config = dict(
    n_layer=11,
    rope_fraction=1.0,
    init='uniform',
    init_std_qkv=0.0149,
    init_std_o=0.0,
    init_std_down=0.0,
    lr_mult_up=0.719,
    grad_clip=0.5,
    schedule='wsd',
    steps=14100,
)
MLP neurons of a small language model. Each row is named by its layer, matrix (gate and up: input weights; down: output weights) and neuron, and shows model dimensions 0-127. Each number is 128 + 32 x the weight over its row's rms, rounded and kept within 0 to 255. Numbers have three digits each. A neuron's up and down rows have the sign that makes its largest values positive.
After each neuron's rows, "fires on" lists the tokens most often at its 100 highest values on Wikipedia text that the model never trained on.

L2.gate638:144178123157118078175141091146118143137084135134095133151132095151144098155097154116115162170092148077094128155168103165141151128127136083144126124118179084115131128181181166212123072151107115137166190125136095123073114142022150159128123118136190151133095151148094125149173113152185137135160109159135165128172123181074106129132136181156154062141116129127100134194088102125135147116039
L2.up638:157134162097134173113119103133153118090104167165104084142090119141128200130187143108114104158146111113136229125128062124127141139116132110089136170199117176117147115160141139161158104125091173100124192167112141094063095123112098123169137146163175163159103138141162048149132137190132111153108127131199098104091110149013080124124159138120135130192134120148116123176119127180163159148114
L2.down638:113119120155106154116105134158134138154115173199157115156151091136140218125114035107086151132157123155137084150084151151120122082123117102099105162106107088049163097114117105204128102110069139133107111127135154093145096141149111130134107105196133132170137137160104153129085161116101138102175125151106145091101135139138110112161120153097153105090140175143183086128069135086170109138149
fires on: "ur", "cc", "ac", "ak", "ess"

L5.gate449:128133130134178137107146103131100123152119135101118097112137140172133143111154161124127152141105136087152142148089124173116129100133140148114228142153131170120141077121127133081093171164177145095065137199098080108075143076165144163141058179170187136057106120041095136150111124161142148087135091161131127124117102174080085158108178166178183125218101124145159068158109138124150086137108
L5.up449:113083146138102179102177132159081191107178156100098156126129080151109135095146125167103138088142142137144188151114173111118137196135187145176151138164119129078113089099135113171147165188158161081081182145163137142083103082130101143097159189117188161127101109096152118169152101162146142070159126171160093156120086127114135174103105189170156152127135191131118136142072086097072152180129
L5.down449:157130115125125141175127084108163145113105147155137150103131176140115071119219117108111123156173113108181118131108186131116112121092115089072110083117132147144155153083084112097098143082080139158142161138138099147143091099108143124126095128087056123094170146161157096090138148151091164202201076166151073093154121150149143110167138156176094133137089185205156173133149149123148073159095
fires on: "ul", "el", "on", "c", "ull", "ell"

L8.gate488:065094100080106182130119097161122108138156104120145091178108171098182125115094067118145107135120173106119169143074138200103138164083121140076139109081166138152120099166123080117145095119159091110213060144072099093109133113129086149124110157192133156155122158111110129160181184138065114111089131145140079084122146094106117102116077072125141154116139111144093126132032168124113143127159
L8.up488:165152114158084117098166142149199107111122118154150095109101121137146162147139101153102167157109107135140128125104113158168085116172159112092196115124146144140164033164136176087098112159181118109163094124080160095084109098169101116150119143155076097114107111095095123147125117065087096166173150120144143082142145101105122156100184141118069110110128157131192081130047100171143182067116
L8.down488:123128140141076049192039176147086153104090171099062137047163119214168087177111136150117125139095121092075164106145128111090156108177084121120074125099159153067101112151099117156146173129165143101080148146090128102115136143103166107093121123115132124147148087115139079181126132112121141135189145114167080116108161129154165209112104109116091113126155121105142097170123143125115193148121
fires on: " V", " Car", " W", " Bar", "ar", " Con"

L5.gate408:107082121124139134107141128182165196120108155130047153069103111129101130112051120115143171123105083114129149067129160086107140133108118133086160141109125113104111076135160174166161058136139187140132120151153080100160143080074144067046113168174126170121108133135170130082089147076069084109170118144175124111142150144135156133116086116138169129101140138101127200155057139159131088121132
L5.up408:101111159161131130165146123159067109162139121136095166176167125112093105192077097138074183183107113104127144092076096180110105126141151116141143100067160127160199116052194106155103142128098142141151143119165149148128145108116146138085172121190082151141114128122180144100136130141133159090093123162192093142152145126097165109128144123151097154116198114072069117115121111096133106089093
L5.down408:089159142093150117141152094136142120174086116128103148092161149117146061164046082160196130091087094105174164083126147118109100119157103164132119162101122176153199156146138155097189153125122139117125167183090084070102120167124127093133142234156131114154118187108111119136171142103072157096107137201086098132104132120117132145095184142143124170102188150083124102090136090080149108142087
fires on: "ar", "at", "iv", "ine", "c", "o"

L2.gate591:126119114102143100123094118099139105170114107185111149114180166130122119109166043112201144078148085141126112147191148090161176138127108145149126160077115128148103086169104088156133130100155167163150131100134134121168125184125165119152140140109119144068135212095045181142114149078153086101156123115117156099097095153164112156132153175193108153161128164111086101127071146098131141150145
L2.up591:140148136092136169072061102138153108166131158162139132099106157116144086145145123111153133131136095186097147148114181159158166127156071134140120145098112085179135130156164132155113160182145153159136098138118126127119109078093150128123099159184107205097209166113082163073059147130139113120098168136102090135096114088152205156134133126173160122138117148091160180201133154135064098180149
L2.down591:114116164111158167136103151081138139104117141128127124116192131147114145113106136135121147086094151106172132130175139121129126241107153099145165096132144129149097124064152083191134128129163137087158173102108170151070182138145146147081136079158141133147135170129197115158169164166130163147117205203141125142195140067155123117119107081157054078035131138110141139126117160188135103122184
fires on: "y", "ations", "ud", "od", "he"

L5.gate216:131124134131193159124165115112147218159114153094098105119121126124108152121093211092104073075076158137115139112159100095124089092147188130144153143168162122146102095141157139104135143091115143116103155120154104103128116072135148138078148090135122122149093142101183122152130150078127156191157175117111110163168123124190177070112107155154140155166121130139152144141097157090168084159106
L5.up216:157140155099120115053087118103167159177140131148120174112142077128151056132091142082129125104186094154115119162103116143158184133078110088059209130120153169129085115113126128157171153137103149142101125093164159164109097084148146155110166135114115164147121189103137131124120130148149169177131157183089084185124171150151128076123127109125144115118097137075147184136139115116166088148187
L5.down216:154170132071080137063092098174171124181116113112145103124123110146149134161193107113117095119174139115083148130061129094137086165112101056070141180124183117148178137147083087073068153153097129167089107157166070099119103133119106065080115135190124172165105098126176173132101097185094131162120113133119103141096126133157128109129178103093110157159120145142081127135159158141131112128114
fires on: " not", "ers", "il", "act", "te", "im"

L5.gate54:147134165069106133152183099192121162203096129149128172118101138107150096126119094148131111111146168122132164158098114197113107161123198083073133121156107141113134124169172075196161144136090147151136150124058131130133135118108110129093149105081166117157130150116221188090197121110163124193109092129112195145138149074099126114092155132192176148169138131154177128085123129105107159138113
L5.up54:150191155135170148191168164075118175168072134181132120129118075106131111127111120107085132113109100090128155126095115084098141108115146131165103113119137138122140157112176092186123136102095141143076130180101097067094071093148084158189111099159191102186126119119145152131122163144096136153154049047137120088074139157074131131083164133162146147143144151131141148121159109153117117138141
L5.down54:158101136176133117165086137072075083083189137125085056100194083145158158116232119100121173180131146105154179138127140142155136163194168155132141044126134115131162153131184132126146154113169172118112177072076108118097146076135153163142145110116153080145117122160116122133149135107131144167145109098112122116115169142095133145136124150186128190131097171141142158112127099164131117168130
fires on: "P", "C", " G", "E", "N", "3"

L8.gate572:085127128134131141112153068126208082171147106120128131143146059135117140159093099132128163202116132149086131162113115154077169121114154114111150120113212132094152087193101138119137128155116136112126123061114100088146154124142126125146140194081113183179198153165176102173158124149068115176187097090155108082125155090153114099207146137124122102124162194105152152104086153174097147165172
L8.up572:090144122158126194170087127144158084091092095081111158112131124174117125177094090149103139119125121141081128101121141114087141159187161124082152151177127187112161060091125073141100072146124142121091103054089159134092195104075085171133074137136180162204139234104143122098117071153099098128147144170114141115121172133160136089124141084160146139129130117101127136118116159160156155090137
L8.down572:040185131095162157151165131114091103127106182133150102070099087117201156176099087123076115146139165103150100163059090137075173109099129131099065143118125164148101066114125128106107110106180085148109096174121150099097146193128144092081134193129118115128151144140108105142152156121104109165150141193145081183148142120114113183115128093049122155097185157096124125162112094153129079093145
fires on: "at", "ur", "ar", "v", " An", "or"

L5.gate404:156167107116099140147130157134146172136130171102147145118143135156081075073177110174130094114114152175198141160146102129165114164118129121110130087150148110127151175138080186185120131119139122157140094078082102152111121170104100158184187148155098123120173162128200140116157182099181110191137111129135159095150144080128084126088183175139146141125126163115068128098155119143097133135125
L5.up404:110177091129089103104108142089105186135156102134121126173111117163114130085187113114099164137094099098188187117113097072161130097089140109103030153095092104174173143114116190163104157140105149142134071132140092153095154103098126124139195228142131135127209140127129133124158142170110094169164155125138148151149136178094117096090159103158144083135122089132099129095143133120136138114124
L5.down404:141101076168127104178112198124116156175098124137126140191132131137113119107137123127129148089119103125143143098132146127170148161082093140099113140076169108131124160148099088120107147126090135141114113139129173162089112151134135153167167167094110183079154106107174138158104204055128120156135115141144180057112161131134114138145062153114180142188122190067110102168154097176137110171099
fires on: "T", "C", "o", "S", "a", "N"

L3.gate514:150128132091198143113156095191141162146149061100171131159213091160110138133093134190169118068127162135116136178131132168086097113098169128083089117121130127128073114082160158079083081132118120134131166199119141127084112113122098093141122162085107162115203079166137185117145124126164135176170064151162089145153090090158167119181189087110128130100139143103113195101141079093134133108128
L3.up514:138113085103157114136138174119122125052089149093143109080171106127177129119154104093114108089178091087079145093111097123115104082146099144135088137120097112127091108114087149133123164164120161155131114163161175125104112150153085130167097190109055136132097096148110148078080200155092120058100100102116133060122084188170065112154097140103155116139165124166128078177152076137162113103123
L3.down514:108127131108109096113128162107117155070125156166114140121119133131161147116105073118140097130089115122089089160111080049174079119104134127126152100108147116189107186159113107110082156095174146083134099068074111132176120164157177147092144096185142119147076124090098148092123135129137165085109165130119182180066188117066098141130066148155098112121133110122167134113153172114088115171163
fires on: "i", "orn", "ug", "g", "en", "ae"

L2.gate498:154190147078119143150085095146073111101148133134146157158076101146040113112166161189049118139132135129150150173120113146192175115108107095145163120102144143135129153112122090113119126188154168120083147167150089082130190104106144104162156122149098078127124138144123098152091207134142138091137139093141105171085155141166156088129157118143058099109156111108128110063142164121150147131077
L2.up498:190136165095118120115045140109102155146116105158147183102110141116111115119127134122128101187102163130085134192160097163170133145105128184200097116045115109173147124163131084136124164151142191103094155144142112109160156112128103152139188120101082105083195192153122155160124112169140150055134088132153124128126139150134154147101168091140112044136054134089102181138109128117154139135061
L2.down498:154099177097094077139066151128149134165196108138141105115175143193100143112093188107127118180088132098138101076097101132150137107172167137059131159095128153127130101126126096093136093197141157127135131103177117049142111098120164131148174171150088130125169140118103098177172151140107180135143085068145138190133138112060066144127109118128081111151107121138140171088104129159152128125069
fires on: "ed", "eg", " ass", "en", "ost", "ers"

L5.gate85:148176129124132109191147094172108146075179142115168119182110181123101145132151114039132131183102111074142187139175107162124114160121125115109140148134135126086099138123063080117149165131175155140152068188157118091147141117179121138233105149155110113086153135100154115171097104121117146142125152127150106099141167140152121127161180106106099169146129138152165130168141133074101130121144
L5.up85:124145210076108098132130115098123114080167106129210094175114218095113137122181143136127115125116129096135163144151053187085096135114128101129139118084091143117119111129131054072131149118125162138104083130125113117124129141164117146169171130222087144084154113110122141159145075173185169165100154150102114117093156150163095110108150139102116141092071121134093169131141116106122112153082
L5.down85:116131126080151151152081118164164126130173156127121090083087117167154106105091139141156132095150140164112143120160136144191149157087125157158125172162160151176189158147145108127127144138165135100110073134114120120171102182157135109144094170062136130132097124059145110081166146146106068175103088120070110134135124105074078149126080109136123114110155193094146192140183090155089157091123
fires on: "ed", "en", "ment", "x"

L3.gate365:142153166139094157174104091139119164115158094162120082140108096177142129102139102173097148096137103119135098119188141146124123127131160121075100165135069091169146152153153069022166117127116070123117126133076110101091112146142140165126075085155065115098107119124092129105119129071148084194111152140126161113121120091081138123072108093100125117122079062090105127065085100161080187142113
L3.up365:161134194119086111077085150136116117102104123206082149141098142153165139130139081142131116107099172155156092092077106169160085130055171154147090128136045145104136136095118117128186141102118103166131119136140125031142102111129159122132158108154118143112111109088113118064111149155146132063114170072149122079118076113107193081108113094134076142126174105140084077071118103139090195065073
L3.down365:121140154076121124124140090148115108103050196121097116177083112142123065131214126156105103157095179173134095089101137107096148066126137150186114084114126156123120154145104165082104149106136091109124095093161136099099151079145108095110124138130160206087129165144097219129159180231093168130109110191155126083168119129125149109133104142103138141080132140135118142086098111135145167061118
fires on: "ass", "oss", "iss"

L5.gate335:084137122153172087144093179094164189128175108163151098164117139139132175110123089122118127075179114119186134104177130125090146140203160127135153149188169143171153152136181128052211119168152158104130113105126129140099150102097122038138181160121114174086141103140154083093135141167202147109126162121139142112101154107119136109146133124211129125195143097109144123098101115130179132131106
L5.up335:126171146146180162100080157098165222150129073126049168153114125135125124147167156056084127122151150134079156172093121099158146160110112107140171105154086125123147083151177202135158110115129114131146197083105176141136116095115183105139175122103097137119149110180151145157143165199102124124105087160112153109096158165168124120189163156147167114136127206118144105101139153118081128138133
L5.down335:115122117119102143127070154088142117134094124124095148089164102110099103140120131159138192165114149096129109118128095108169149071103165173137132092069138116094165110127079134081111125185127134177070128151085105135198071091147131184115086133146088172099120147097148132154087132162126137104065160187108111077086180119140116084141117116181123111138089104142190078069110107120107177131145
fires on: " ind", "O", "ost", "ther", " not", "ers"

L3.gate199:153166129124145081137129086193094082133103108138101131121090063123106133102172116141058162123080128091129111134126110190086127176179126113101168145142176119111119116163053134156103127123126084158111152140175132137131169098150088114106088150134160131140077117099184155134130085158087173130171085104110143083095138117109068135118127156131131144129138153158182094144120115111176123136085
L3.up199:144124144145148091140115169164151147183118163186058108076109159120106072129140147081172087186117105149066113114158167129089152103075099098147125182137159123085136108119157130141083153094093135099167145202088128141084068107166123087082115130194174086126126142127115118106114131124152178104108154129161165179131137122048127140146131095117118185124091166080105140149125116107142180090171
L3.down199:158167131120081199137108155168116142159185186167102156201122150166129145109138117185142072120120122151108110097108140145109144164136130105089139153121081140131127158074066137155112129082177164157091123174035152139154167215177118104115109068127096137072126124119123164137164150141078076143139089153099174128097151163138135062155169130098152163105146123112135121135107161070133155147124
fires on: "ay", "art", "ac", "ace", "ak"